{"hidden_size": 192, "num_attention_heads": 6, "num_key_value_heads": 1, "norm_eps": 1e-05, "init": "uniform", "weight_decay": 0.049, "batch_tokens": 32768, "max_seq_len": 512}
MLP neurons of a small language model. Each row is named by its layer, matrix (gate and up: input weights; down: output weights) and neuron, and shows model dimensions 80-175. Each number is 128 + 24 x the weight over its row's rms, rounded and kept within 0 to 255. Numbers have three digits each. A neuron's up and down rows have the sign that makes its largest values positive.
After each neuron's rows, "fires on" lists the tokens most often at its 100 highest values on Wikipedia text that the model never trained on.

L2.gate4:150097146139124143146122122151149091061122119171082122124131104113120111122120122107144138134084150137115121153154099127177119158158140179140125091167111129126112130119106140106145180112149110129113138126167101144121091144144110101142145141123081106111122125217128088152133107111151119114
L2.up4:143147138117107107116109143175160114135136164168113138168119126183136083144153140112076172142137120138124095137163157087130121124147148124137157168138161142126130143096152136095131140145106139112194117117142168138090158155134144118095139079127146168130123097101136130100133098111115082109
L2.down4:163113125108142126123098088131161132129094112152117135148131094125146176113124114138124168128125115129124129108127186219098144116138127114157114098074113148129101125132163112117106091113153095142143097079119162099127121126150135141084126128115126144174116115115117094122104117126148148159
fires on: "r"

L4.gate409:143145144112161148149126146109104148151107113121124171111082118118122097134151164147130118144145133080150127129170168127169113137140118104148135127074113084092123171120112145182163104140148144148140130173129080094074156162114146097089107151128102156100129121131114123108129129152126140117
L4.up409:133132118088142126095112133139117127093079098114136158119117145100101127107106149142087072131134167135148127140167165122166121109124138109100139140098132150096095121065120143093105149158118152133150105142146083114086120118119119109064112180084135149116137130100180106133147094140158134164
L4.down409:109138095149158113128125095108105130142105105106159135106091161118118152160168152141139172112141139109136155167158118129157145139114159091125070098113177147114126151168120100195090121139141112134100128111145119121076118137146150142175158142165128105119103182163133132150113147144118094123
fires on: "g", "h", "t", "e", "l", "al"

L7.gate174:157141097085097116128125113116083117128120127142171143119122126130132112138141131146066113101142132112183115147141122130105191146129131160141108131129165129166138112148161146134120151122116126137083110161140156127163141124162116086090089118121122142165130132186115144132127107113140143098
L7.up174:130139114129100084101172128115130143151106137114125119137167130111143160160139136109143157077170125165152152145152144119105137169099120143119122100123127110154124171169158110143130133104176082126088120126134162134090089080112107105112121125155103140122165133143156155089110117147151141134
L7.down174:146143126125174179183166134136124111172127096130173114139138127152159088152112122131129143140133129091098149137161142136107110116128106112183117120122115167064094140132147127097130095116155150092164108114101087106128099092108111125132093143136116149164113103112152140168124142169110110120
fires on: "en", "y", "er", "g", "an"

L2.gate279:149112163164135120125120123129164148144134078122126109116136110135121121174155160147132120151122153117133161128121183126107110123146222142106109153098092097085144170140096150162119124142141132141107092142110146136163130126172156123111122128122158152138103119089165129177168176120122103105
L2.up279:115118144101165148096121164125108164087108108088123179151149142121111133128094119102102134075142138135107099104148124136110101126098104126089121169120113133145134110128090084141107101176110166115113126112136141114130100164085157053104105145114153181149151075092120131145125164135137140118
L2.down279:152111093128134114151087142128059121165129106166151111127146147140105137145113165161158161093091157127097134128155078125112132113130153146135123131135114190153196127128154140179143088104121143143141137129071099147108102081110174138176121167111167110135107147113111160126135109159133110135
fires on: "n", "o", "t", "g", "a", "c"

L6.gate270:133107150081134162114127112120095066139084140139072121123115155106127098142149111133152095124134119112133123113142140134115113126173143196155097165152142086125137118165121103120097157119129118123123172136146129111146147177129118135112113116127109132100079107154078124142143151125169174142
L6.up270:119132119133117119136102129119115135085116149117159130110147153130099168177143104121119092130195153147126134122154149157113116134165119093098133145151152141159099127161086112111131133114186156104142146126159106156152101135113117120116119151100128140139117163104111105111150121128127158097
L6.down270:149130110100108111089126145083139150129134120150159145099133116106137123130120115072094145100109130136138155096124152068137147130179131136132149160107138138164079161132117151107128106131151101111150123127115124158115141076160137108105127128129132163103157110128112101143077128166141148129
fires on: "l", "g", "c", "r", "t"

L4.gate158:153125148139130129164133090172118116106153092146155153106139133135092150140150172152162135115151141150123125173113138147146116114124138156123132161171124139109139156115117152119115080105141153084135131123127145187132123176180103151130099121091143120154177108120113162136139139145100131133
L4.up158:126085122128183140135131145165112154087124095177144144118117182122112138120144131125131118084116125124125139105124093083159161110151144152180142209154135137117121139128128135096115134130118138092162137131145164137169139110106137123120137132102131135128145117194106093147112093150091140065
L4.down158:119148132087134071096141113084169131092126127103137149127093099097129139121089118164114121146143098160148118111130113134130154102115121162111157112122135132151127122171129141138114125139131132091122149119139080122157116142099154149136159089101094113097149135124103143139129078161069119128
fires on: "t", "nd", "p", "on", "at", "g"

L4.gate107:149135152143124120098164118126108116104130101119147107130110149100104067144144108146114090133101139136150135139098116109148156108134142121122121099172107120122122138114097114128099119165162133130121100149135139114134163143140156116092106120136147089109151079142140138119145083133182126152
L4.up107:146104148134131120129129091140138152110128076121122114158119175132121120156118129134124115124132134146113141117123118107152051167169142150117150081093167069175100095131152093157146132102120153156154145147110147184158137169146117141107133155126157104192131168105128135121128100167131125117
L4.down107:098167103088118106068125126111115123119183116117112149125137135103132116128137132149077139106159135157120152083115124115152137143158154130132161166099106123071128127143106124161087112150103118185114078147108143131131135172114105141161116126131126109153121111128094113132134144115080127160
fires on: "t", "m", "c", "a", "u", "d"

L4.gate318:117129144089176072135150142147141162117136146152133104149136119115125143164140124116131153110130088142188072119153109112144144092121087149154123135117148131172129153145142133140151143105115162117146112141163138189086137170129115147164115147106096109140113131114117137144117061174120142096
L4.up318:165131152133120100111097147089132098120136111131161101156142124104119134059105156152130123102129119139168155132160133119090160133151122149135157112119106109134143127095119142136150092127124148107098097152167108158123101159140149151152120155107135084123135089133134141126105076172139110075
L4.down318:115127141144145112125097116110077099110134118081145128113150107157123094134097079069139150144153115119141138133123158132103123128083132155141162153093142119169113120183132111122145151121188122132139159113149145111137159122105144092149129142121134105136163107136163132060135139113110134143
fires on: "at", "is", "c", "y"

L4.gate447:163107130156116171161100102173130078111115151139132122135160179142109129159121134114087138115112142102109206131120164076097116121120123138129155185132129137145150153128088137133101102133105114165097107147133130137105151146131163116090124111159129171067099112139171105161102126123123127122
L4.up447:076136157117126137108086102116097113098135092124135145134144161154157134128099145105146143117110118091129140080147130085090116105125127088122126112159080153127151113115087129123156100172130098134123121090087148121084092136127151159130124117130174132129128129148132140164112132149170148188
L4.down447:144149128109152120101115177105128148149166113190125059133133088122128090113102133105140129132115116138138115133127136140172119106176172104162144129150165113116115113128143120176115171125160137088115139139150163152132124153161136075155070174110128106124165087109115172106172109110118125116
fires on: "a", "e", "z", "y", "c"

L7.gate199:141145168151127136099137155131129083120128125123108068097142121171160160087107093117121133154124120144113109155115147105169160176146126101109162112162131148145142156153157150125126119157149149146161114135162137133110179162126160133122130139103127134173126091177085131148173157094140112099
L7.up199:180148127146150127114110136131131146095118099139089119119154095131179107084080119135120138136106080167124124118117177090108121137116100097113168118159133130139136111141101137147146143133150130192164141128095144170117110138108132174128165106094102141185104107135108131098136114116128118157
L7.down199:075135131147106114157135085115138133173150129159073152119161138134150099098151148141137067134167119139111165130101114167084129111092103107135143162104157142120124158104149097087142148133140127146128096106116148150142097122131076135152162131092109168161115136073095149115160128094119126147
fires on: "b", "t", "s", "es", "r", " t"

L2.gate189:136146115175117078098156118152177108090153105149126085106104099096131146132094119101076127140113160161101170135159109067130155096123118100148141110125176104129085148093162153114120105138156099091095146136131149155140179199175131132121166122166132123121122148145087110130119128122140099101
L2.up189:156139148135126131147133158146126132143134143167154146137111121138120156159142095078115143089130153113072155135099139132123156115141155142154149160150177116145069142134132126123107169114138104117125170131111145128117141098119130105121103117114143136121090130179118115136082126122110089108
L2.down189:094140114131141167174109149071114132137108131115113139163106143137064147137123105151143102153105137134161109123143108132154098126122141111140177122061125151137137167170119106142109137101115148157150149141096124122131117117094187109109143109098145135150139162113120131162155143154102098135
fires on: "d", "g", "o"

L9.gate161:128126129140119075148124136136113139108091132093080160158094111121117142152145145135112174153129104114136157139125100118151126142095144124132126139124144131139119124120114147133099116150145136106123128122183123095088111117069162155157155148100148136135165132108121095142120145131108112130
L9.up161:155151128129132109167110129161119136147107091121113197151118104109147161162146124153153124152158139148125131156119093113186162123106110132153120099129135141179112094142094133147139163163126130121091119116151139092118118170133095104159139125119148134126137130173172135134135154131141100140
L9.down161:085106130149128074096096134125133118132126121119109095156106116084137149142117131148118131124121113112123139119115156099164104123138123113143184134087138114141146119200106128136128125161170176113150110127118124113085134118079125144157186113176179152115125071068165127122141123107154131130
fires on: " s", "S"

L2.gate111:087123147163124115156111163137149130125097116107157205138144116153150131105133120105122118106145176141108111066120139107160111198114113113146128115156149138091164135160133120127143126139126132145106117162130129131124123132135112113126116122133163127154114074134117101126072115149145085078
L2.up111:099114150118117144123106148106144153153163086150120091109088117119113146146104149115119178092152122143175122108136106086215113145126130167109132147158138121121129107121195138101147180110108122090132129208140158125096084120108128128148115111129151152117163098111102122135121126164115095152
L2.down111:105095136145148116124100125110105153159132139102056105148084129142128091120117174160129102120160109112104174108146137183143128081126144130138138136125135180126104129127152104133090126132141100139111129092162160107099155120176133130112167159158128151135094152128157120120127117107096105127
fires on: "s", "l", "e", "t", "es", "er"

L7.gate410:133144133135131184125034136149101121128131102132118134169106134134121100114170088115113137080133132129097130146130151135161116117161122135135128159159143113126159149153113129101131162127130155122160122137094149088137114168099148109103167117073093157104124113085114136108119134142121116161
L7.up410:151135104085184087127113137104146134149128110166115134142150097081146118104162130149075178108107107155155144143139146097076148125128156148135091115173117152150186097121109131097163102109128094104111127132136141106121125117129128130120147147155108139108092160159122124123132140087109157143
L7.down410:139137109110132091164139126101163131145123095160096143150132101121122123162161116132092122129116135126139157135142057114181146156127141157146160110102088106143113159142115111118136139163151138121117107139155116154091146123152106128128131111121123104142120113118099071113101121113111126155
fires on: "i", "l", "e", "r", "u"

L6.gate335:171111141186141085133133123175110143107089136126173117143111125121102162162157127103051137115158106101097132097160119123097123127122158142113128146118116135115109162096126135167148165120164136096124085171149112107137112166159150123133093121136137089135078104133132108134102101124134143103
L6.up335:144142112107108144161100112166099177083136165130092128113118123125148099140128131129092119122114091103125117101163161138103147107128126130106118168123127126105146159118126136144115102148143151118167088119138166123054137172142121150117123150130132100150132093192139113098120127120153142116
L6.down335:115106153122158127139133133103148113140152164104106136148111082103138117145148172158149134131163118154102152138190143120154157078113107110155124139109125119128096150095126107127134161095136156122119125115153118133143135134133166140112161100107123159131094126164110153145151099131141144135
fires on: "g", "i", "v", "r"

L9.gate450:112097161133083141119101114114147108123129136133141112173118137090145144127150154102164160142175132118155102124131190150146132121130124156129150136152080157124123154125113123138147113066111148087134150115143084103111150114146131111171121099125136115119123137160088142105082098178139131104
L9.up450:129127142104131123121101146080184143173122111116141132092118152123151117104150143099182127121133139138109121102078157110157091116122114107129116125191156093101107175107081093102112163130106106110118136123127128174117132151129131094149133144141101096132160175109133131122147157145136116103
L9.down450:132145131133112139145125114093107138115110053146101125128160120141123144160073078116174130126094128116117141155120132146126142104164166113083133104119077150168143105131130121120108141097164132124145140131148140202098133112100142154110099124109145161156134136101124138129108105169126135123
fires on: "e", "2", "o", "i", "s", "a"

L9.gate482:151116107117141155130122115119117105143125136128105082143148118147083124130173081126156106119124127160116169107105142120101160142128166173097118159084109117081137120154140165177084127080112183104123115151109147149117176098120116130106119123132146110146146126082133147213126163141127143132
L9.up482:109120136135119115113134127093138117144163140107155124104160176165118140145131082076128124145149110127129115100094149138068141133135100139129125166090130114119141136133173135148142152127098147087120140135140143184119076118090138119135141107128154114135147137106130145177090151123127122079
L9.down482:096156124113131098142121140126127133136087138153135131076128140135117160117144117172126147117094092159155147116098095112116140092099119159122104122140131144128124135164145119151125108120126141177105087120097110135134153110162146109118133135140155070182129126132095141123121135087160190145
fires on: "w", "P", "t", "p", "g", "k"

L4.gate504:138081150138099128123166144122134106159183091098130114147160117097133124110123141128147141070111135157140170127137105087120119164139115157133072128131142141136132098122081071086133144138171136098123107169157091130110131119134135106134139121132130120191101132120180124056136075147071151127
L4.up504:130152151150151109109129142095134127171143135169122081125136146114104102171143108107106160152098102137141137146154110102120121103121073130137149169137189151146123086127160133141109122184129144134123152115125130127117143160146097150144129110106124146176108115076115137151114089138073108135
L4.down504:097099136118117164101121065073123134120150119160110075114151135174074137102100116123122170125112153110119131125117146139171144071150127097127082103067127136107128110140148149139189152163118150143129106178096072088110143134163091127085140125130114171160156111153118118151117132134118094151
fires on: "is", "c", "m", "es", "r", "y"

L4.gate453:140075098149128109126155148140106073118120162130122136153113145143109142115126104176159145117154133146154126142127137151179117151137099202134090109150150104151143139151111148112094166148164127126130104134134150138127152109142119108136099143086116146164116132151134153123136093136156142151
L4.up453:094110148118123129176110110114113101122170116135142069150171111160097163157073133117170115133095136105117121148136108131129114117133083138139150125166145123120143125125106131123078092079134157117148090127115142143099123119144145144149142161110148125117130123178123126122100109108114131114
L4.down453:105145107137105121140137136119092138132143113121145158143152119154146147119113118105134134119118113091143129109122128062121118153120137077152123152123186145127135101109137137135115122125090102095157157134114106176145131119153114165153140130084136127105160128117083121166087152100124118132
fires on: "p", "w", "h", "er", "t", "c"

L7.gate271:093096142120143188104159127130142163147148110125099132199124151133107092127158181128122109107141110117156125095108108083113140135150181155133120145094119086121146140137122083136145101119131118141133112122124145110120141134148186133146119121100135102126116190112143108147123149118153106119
L7.up271:132110139100127141128134138100107105150094118113153120185112133121140098112150107125157133130164099161136132110129148095142155101086176126125119119133105165172143150137163107112134076119137115107129197156145091107115156113137157136098148145109123158119144127109152116141157138149136126122
L7.down271:110142094115124136116137125130122091131126131182143112140112099149078109140127116138116131138128085089126145097138100102063125152117156159138156132104121193130124108137129085150121124126168133109115136108120107186148132137157131102111137168124153149179141157143108180111113176111140132089
fires on: "g", "or", "h", "a", "k"

L9.gate133:138151147097077123141148172126131101125117166127099089094185123135145130133156066133125147137090130102136113137165117189101165132163185119116101152103118124135141119147140125126124126115154133143157148150158121139135096088157138122124139117130101154132099109139129131162134130103128130085
L9.up133:139114142083137100066140167119099128117157112141155171127096159121126157147139114126131119098155136122121117128153144113134120097106161136113106113076107121135134081121135103149106117149091135050116104104115069147126162120103143150137116109124084137142133149118122109106146155131117153148
L9.down133:158106090116080132137103149117095111142133185133145109150099132176117125095089143138121133129134127134087120094112115097119151146122105114075123123121102151139108134158102121148136095121122191116116088119099090084145155091119139110124088134135152140102139133146134109178132131137122093148
fires on: "g", "t", "d", "c", "a", "p"

L7.gate323:133110115134152127138134139145166099124104135108135145137134153157117086120126069095114136103103088079125148139119122120126148149165125108078135151119118099139148121082138131119094158136122164142126132121117127172150106116098135154181162136129156139099143104136097089126161079135111129151
L7.up323:121121105132139142127119116136086155143124159155121145142125053113102145147142141136124126157117096128132079142173142144139130113139110160143101159085126127128136102116139143146136101106129147170165128093162129164175094171140164134092137113123145141134142127113152144077094133108120110104
L7.down323:142108095133118138113099135149063128124137133114170172152128163178150127175112168104152117127146166157108129157150099169185138152130117119121110061122128112145117097137124100142095148150134146093181112147088137086155085104122126173130172147091116093129157149134111117084117158116135100125
fires on: "t", "e", "y", "s", "p"

L6.gate357:132063127170140157142092121133165111138122128167100113118134119123134121143128111067165140110146147099102107133118152087143138155130133116182108132105120147150141173176170111084164152112115140116148128113119145095113116195111083127116105093104087087134118141125071103127098135169126138119
L6.up357:092051148146129163067089168124157125116140160147114121125146175111143139139059138139133115111142153103102114171079115116148086165093115119129079127117162139130128105146119089094127160136140122112114114155139127118140126153143107159079104160126075117151121167135088127116125105168145143113
L6.down357:182162141070160131128129106082111132079080091148107109164160146125107070132113137175159115148137148127126122102131064112153115152119129121133116113105128132128169141143112128123120176134139140124100110119147118138125161143129150155101157104160137153101139118113074117097116113101104132148
fires on: "r", "=", "e", "ed", "s"

L4.gate392:105139084137144161070145127155153177120148135128140115186148125138095132111063112140140137126174155128118115122145109160126144143157136194102184147143155146140135128151093150174116114168126131149179097114124104144141107106120140098159125102151131138120118100099134128138115104149157157089
L4.up392:160130132152110130139107122136128145135119163153081102216108123125163125130105114094131136143128134148092132124157144148106170128138100123137167113124137139158152154113135091160146105126142153116192105098156118114119100054134172144129139131115096107144114186148128139129163109093154130122
L4.down392:103134106123127135145119130117113116172124116152132117095101050136152153130121166128118129103131128121190119103138113129163142116121120116168129140091153138117139108096161150122150111130132131115137138128137119175151100152108150125068178106132125119137189119100122113176117118108116130131
fires on: "c", "r", "it", "t", "s"

L7.gate93:144138128136148109083129135147144118185088134081111121152135123136134121082093096134141093101147109142097160125126161126120169171165136121133150162152102138160074150144114147108185140116162135150118122054158158098101117157103136124143139113113151137158097133102160191114120105150100173099
L7.up93:116097127126112062116168105157136127173112175124143160184096161129145129095105098115178116109155079108121153132111144121134120130141091147151111149136166150145123159122096152130175139163099105149159165064126132143148124117092139140139132122097122182134129150151132142116102135179106115127
L7.down93:107099151085117116127138138116133114116142160127157158117176141112138136117169078119146144145131098147117127133098091161158090116129091101136121137120169115149149144099073126101099134136128156140166171104124115156130100094144101111093166123094125175138097128109116120151158128131161118165
fires on: "l", "t", "s", "2", "n", "it"

L7.gate68:140110107134101149141123122132109155096125091055131170163120145123129131110111135141135122131095110091140116145069142126152156160131093132133138136145106113121146124120101074126106161095095143094148120087123153129094135150165101132102142106171097102138138117146093139124167142137085137159
L7.up68:134129111129118139154142114124162149105100118086128112136161117092157128120148109099130091114128143116117132108079133134118102178121159116143166123133126116122148165135138073139114136119104148119150083120108102099089152100109123100114111101132064126152110127157087110117132136172125105142
L7.down68:090122101139095131097112092130114144117156143128140157151119136121130112122155096084090114095144132145145138102098135102088106113130146136125146143115106130095134176089120099120148109135136107145147119140122097133097106177105109121124167146122094141142111138108163123173121140127110116127
fires on: "t", "i", "p", "d", "m"

L2.gate316:138164129125119107138093124117095113088144085092127087159096102122140152168151088112168134143168110112153151164109111098163134103127079144121122142120124174129093133120120136139130169144190146120135105116105112130103145148097140124148132152174171154132128130184159098169149158135140111129
L2.up316:120171134168125130155073136103128103117108112108097132111098124132118210155141122148122149139172114112124172155092117111157129108117078133111152123122121194097117165145157116151145093111169138162110141117122113141101173120139087145149126126141127158122143129184177097138167118151131123128
L2.down316:105161139148146100114079122102101111132086133135123120170124098116126120123118110165079147118123137097142157159121120110129121136091134135195134137140133135149103128166093101110114144144152182110124126107114102134085141105060113132146131156125157170154140125127146122152153150106138124123
fires on: "S", "s"

L4.gate180:123133141123102115152116157130123153085146142125113133107122122180157131123099099085152098153125126156137188162112103145110148100116135168123128173105135110124123110190150120129090092107114089112144143129177119147104109140169093157115095113141114113124138096146086112100118169107124106152
L4.up180:120172121112142152160109099113076123071165153159112110104126152144144089180112098097118106103087127138171172137163119162148155077116155089142151103095093121134143149131138115114129134107138136134116135159168128171115149114135101105140135084126085129137120120109131144128142140153150110135
L4.down180:129123092120148179154108134126129109151101125169149111138115122118157108176149098159112138106133112099099081137109177122113103158176086124100095104136071119120113153140145120135063081159096095145122169161159164148151130136144132109119167139117116148111108148115136095097146117105125155113
fires on: "f", "l", "p", "k", "g", "s"

L6.gate429:136126099119162105094126127161112154135141105131182100151116152114113113130146129088123099140096093110139137118140086126148121111123102111062198120145072169153121153092125149134151151119126143146164131136123117119120125123144129127161109140095124110123125127112137107134086134142130117085
L6.up429:160141145142159118122119131107118151085139109152155133144117066101137154114087156127110161189085109109161087159126093135091123171136151132101124130116137097118149104097148155133115109142131121125125139139137132116145122149135119138116137132110142123143136144166160142108136154117119130128
L6.down429:159138152117120116126115133094104115204144121166140136125076170132150085161095144111119118108111157104158135075150120160145102182103130143126153104107062162124141160134154110106114104134120113121137105142113134121115107118125114111144090124130132046144111164146110159140136121159088135131
fires on: "ar", "e", "er", "y", "j"

L6.gate97:126112145135143113132154114121098143114135123151162146111099098147157157142144124148128159162150143130147098137132131126114096166180115079109143134149123147120088181102162123104126115158133138135160108100139116089149117101154158146136156113149108160145090127139107143071108141136126130125
L6.up97:174147141126127126117133104132134142143155100109131122153171125090171109123132151111181135130145142140134157157089175177110132156137133156127116060114130142139159110149090140173138158124118172186107140143093138087140125116133137141105103140144127108127151135130100157115168110124107138149
L6.down97:096141093136091127117118139143158136156112123110108151130150135085191151141086129081110063099147130157130119115089139161117150105120109173124153113105121147147154114117086124085137139136160113096118122156135136110116154144093111113156196118122160093121150095149141145108081138104082088121
fires on: "es", "s", "en"

L4.gate134:126109148119130129150106124164140130120153111127139117155127100104129152103143153121145117117120144158105136105104146161129136136110148099099114128096099122128123123170127133119120107089121134088132147184156149143143132124117158126160107073141153180131112080173120113133127134123101127134
L4.up134:116119126140160144161147093122117124138111139153125190153168123128128102126158157126139091126153098099082188116121168123157120126155118123164151140089109107107117139147164088124168127114129080124120132124136104143153142164109140181118122107153086134154114110161147116103114138121124121144
L4.down134:140147112088124119128126096172125094115162146090153123142107113114132109109092113107150127125132120107096160124093121100133114154138134129113136125118160177136170137103159118154133101092128135130133173147120141136114154111107159128159141146135125123114144134129150116152084071141180098119
fires on: "on", "it", "g", "v", "at", "t"

L6.gate504:091085162130096081132128143133105113083119145145145109165116133115101152129133134155179158153138145122157130113122172158132089112129078181102147109116161147116109110126126147133133095132111088113135130155129100123148124127107104164131131142138170113141121131145131131111141129126129082124
L6.up504:114116140153131166146093167120159122113119124122154092128117109115149132149126143102161157108119157084103134117159090156183124105105133137106128129147155131124132131120180119087070081094139091129135126104106153131112144152112098093089136117138143103146138083134106126117163146139118113108
L6.down504:163099093082131135114148122134111087141104142138151110147126136132130152109108134174109136130171155170138143169169133091136196145167127086141159100162149131124136161146177129135066108156111114112161117099121132162087120135126114105149156153145115131162103138116120135103093121147123135110
fires on: "m", "er", "nd", "h", "in"

L7.gate5:128146191126136101149134129131121154140118165152135078134140127121097160106091113115119141128128146126120158137154092152096151107136123123151093091126128121097123114148128100132134079140118121108145133159099114083094124119113096107121131176149122133118075157135119097104177128124119119076
L7.up5:112111153144113133116130135155118160142163160153096105164101124115120128150092111154139088108118106098123111153147099144136086175120147167156183118094149160123110110154096151114095162094129088128132053125161113118148091143098093142160116094112121094102145171136096138171125134100143090117
L7.down5:174130100127167117131158082088095130135107157083150100172120133113107146139118134131103167173130123069126133136121087117126109151121114158127097108076124129106176146159138133155134123080126141144137068161160128165116176100159122173117130147147157166110075121100132102133170156146114135078
fires on: "s", "e", "h", "b"

L6.gate260:124110147117122140125097106146102175130163105126124122137134145116124116144149116118090115126073158167124112106090101119108150127101134134163079139105116114163147144143123162152103120084113137102101165086182093145121111160151151123099149154185179127162146104143128132130145102165103112128
L6.up260:123158141132170161115089137106118157144156091142157090085113105120134140173130091089145136121133129156143127162136100091150127080130129141141160106119127114180122143100147081130158120087121133094137126118156099167100085091122124117139102124155128140139151105123118152109122099159135094116
L6.down260:129079114170167142103130068114110114136167131096133140137118108134144117137159097083125143120151102116138108120156149152140155121114122160108167138109118138148158139115149078136145114141105082111152151134148133181102090132125095149134124127109132081097090160121127120133098115091157119151
fires on: "u", "s", "p", "t"

L6.gate146:134106099162114122085145114135150111144135126108156123137120121098121106102074144120113128079157134142130153112083063115071178101124163157113132163109117112126119147145109133137101134151166157115136125131150121112127123080135107086109141115129131086138110117106096127171099127127146133101
L6.up146:128165119167108087117188118087114113125123129119126148131102120078123122166142117100136105055146116114125150178095091075119171124138129174149134122113132097160120145161158102129131121119153153134125153139129131113082141111158111127088169073150141112136115074139098107121126113112124102100
L6.down146:117120100119136136102120135130109147131138174114122101110111116081124118135135137160102145135116091108170136147123116089128152099100146136194123123152133132094147122168107113118100160146105087135121134127114134152183117131147139093091133092084144059149117145114120159146115144122112139132
fires on: "er", "e", "g", "s", "es", "l"

L4.gate73:115110133117115147093129167096144142123117146105118127157130124119113156109112136078126100164116124098159103118140145109115115119115096151148148100121113082110124117098142153127180167117159108121125150164153142139143128117155129125159143118128119121144114128150135122120140130155159101078
L4.up73:079153170073175140132100132142116147101087166150171147117128099108127160146152096138105137161127172086090120129125098100103106108158124103138096110137150139116105149098153184119166117114132111122111203151116167090112135154154147109127129131108133151135121162110119158125129124114112127150
L4.down73:174161093152139156180114164171113097166150120134099099185155177172117167156169090145117152143089105148115106091155120147108153140142142163090163125118133157157124110126107083124129072079110118133125127134071126132132176133147135130114120132160100157143133140169098107107089128165101146117
fires on: "e", "u", "in", "p", "o"

L2.gate32:111141127107098128125146096115139102148113141083133123135146091121137147141153145156111135155192113128154118128145159106082126095156149105160126127133171144150144116148121140109121151155103101089089119138136183147150146099149114114072101140133157103113113110095089130108079136137145127129
L2.up32:101115154135143141066112133137138113139112172163064081164125111155169122134138145118143100116154115153110168131108136103165108108136133153104159152132118127151099145107184106153146145135149127144168121109125100086136154110113106127159133133111111126127098119091162125122122077152169127120
L2.down32:143133148140126097160107145106096165144138128161154122096093148138120170123136122089174107159138141111134068160109137074150152112126109129148134109135096131123062118135160125137129118075118105153093133132089098104115077093119081118145144164126095162161124103117112149093103149114127103109
fires on: "er", "s", "or", "en", "0"

L2.gate126:143161114170118131162132119148142116104136167068118112116130133138120105119130117120155157129134074136148121106088123152114109113148088120104108107169140147085145113111154099115100097161131110148116085062140159155115125129114136142133111139158144145153109112112116128173132133169080148145
L2.up126:103130142145116126120138089124115149107115148103129100120119110101118109142120125110096123146131090118156143131136092141088101123138110152146125148117144151106197119124146114133126140106151151155136113145073136107123131122170131091138127089088089133170145125124071131150115155154094142165
L2.down126:098169114162133112130121120115170117118168080158182120089125150112135082126112150148144127136121165124154127097114131115142087136163199117118169094139193126092141100125178118121120146109145112115138105168146133085115125138159144094135094134122142115077137137114127136137095107116133184133
fires on: "he", "n", "q", "en"

L7.gate233:118091132097130113120124092119120112102162162119102112103105108132105098074119129117142148137109129188097123103091102104148089084145131134133135160121158143146135105155152124112127099144125080132128136147166110108113112132124146105150134089145136120148088086108099140135096120114150116115
L7.up233:128109110110104118174174134093121151131084124146121154160150136122112117134159124151116138101091121181143128135111166093121103119106141109138146149108125180146119151121136121113147163134136105139152129138169147168157150156084141137106146092176146120121129130122120165116135133129146169106
L7.down233:127147144133136156150148085113091134113160181115075103133121119107165111109114128118127126147186148115173160131160083079144097137095131081103126174125153159129144117136095105106131151097129136110049106118129139100131153159157129151160136085103127127104134113114115138138125139130164092118
fires on: "t", "an", "on", "he", "r"

L9.gate375:124100125148092124145136129161120146126124132150137108112090121088145082126109134162122126129132099114159116077089110107144105132185190096126160094178116075160111103140106124143138134136110158112113124087119098125152150117139128158113146112118202123138123138128081137111102130107102134144
L9.up375:093077127128157133110145109144146139174110125138130110160116120166107088106115116150169121106124159092082138113134153149104127170137107135119113112124105114155157102141130108124139109107098133125162117141163141140165149127134101064143118174090154090165112143145119116153153120119179160079
L9.down375:108103136099126122125170132138088128151086124115112114107126145114148125125124150094171118080126181125176141144115152125177109153120149157107123159131115138077127112121107150129120092151127142156081113134072113091149119150128119136143106104173147121113141094105105118118157097085118121169
fires on: "o", "nd", "f", "u", ",", "t"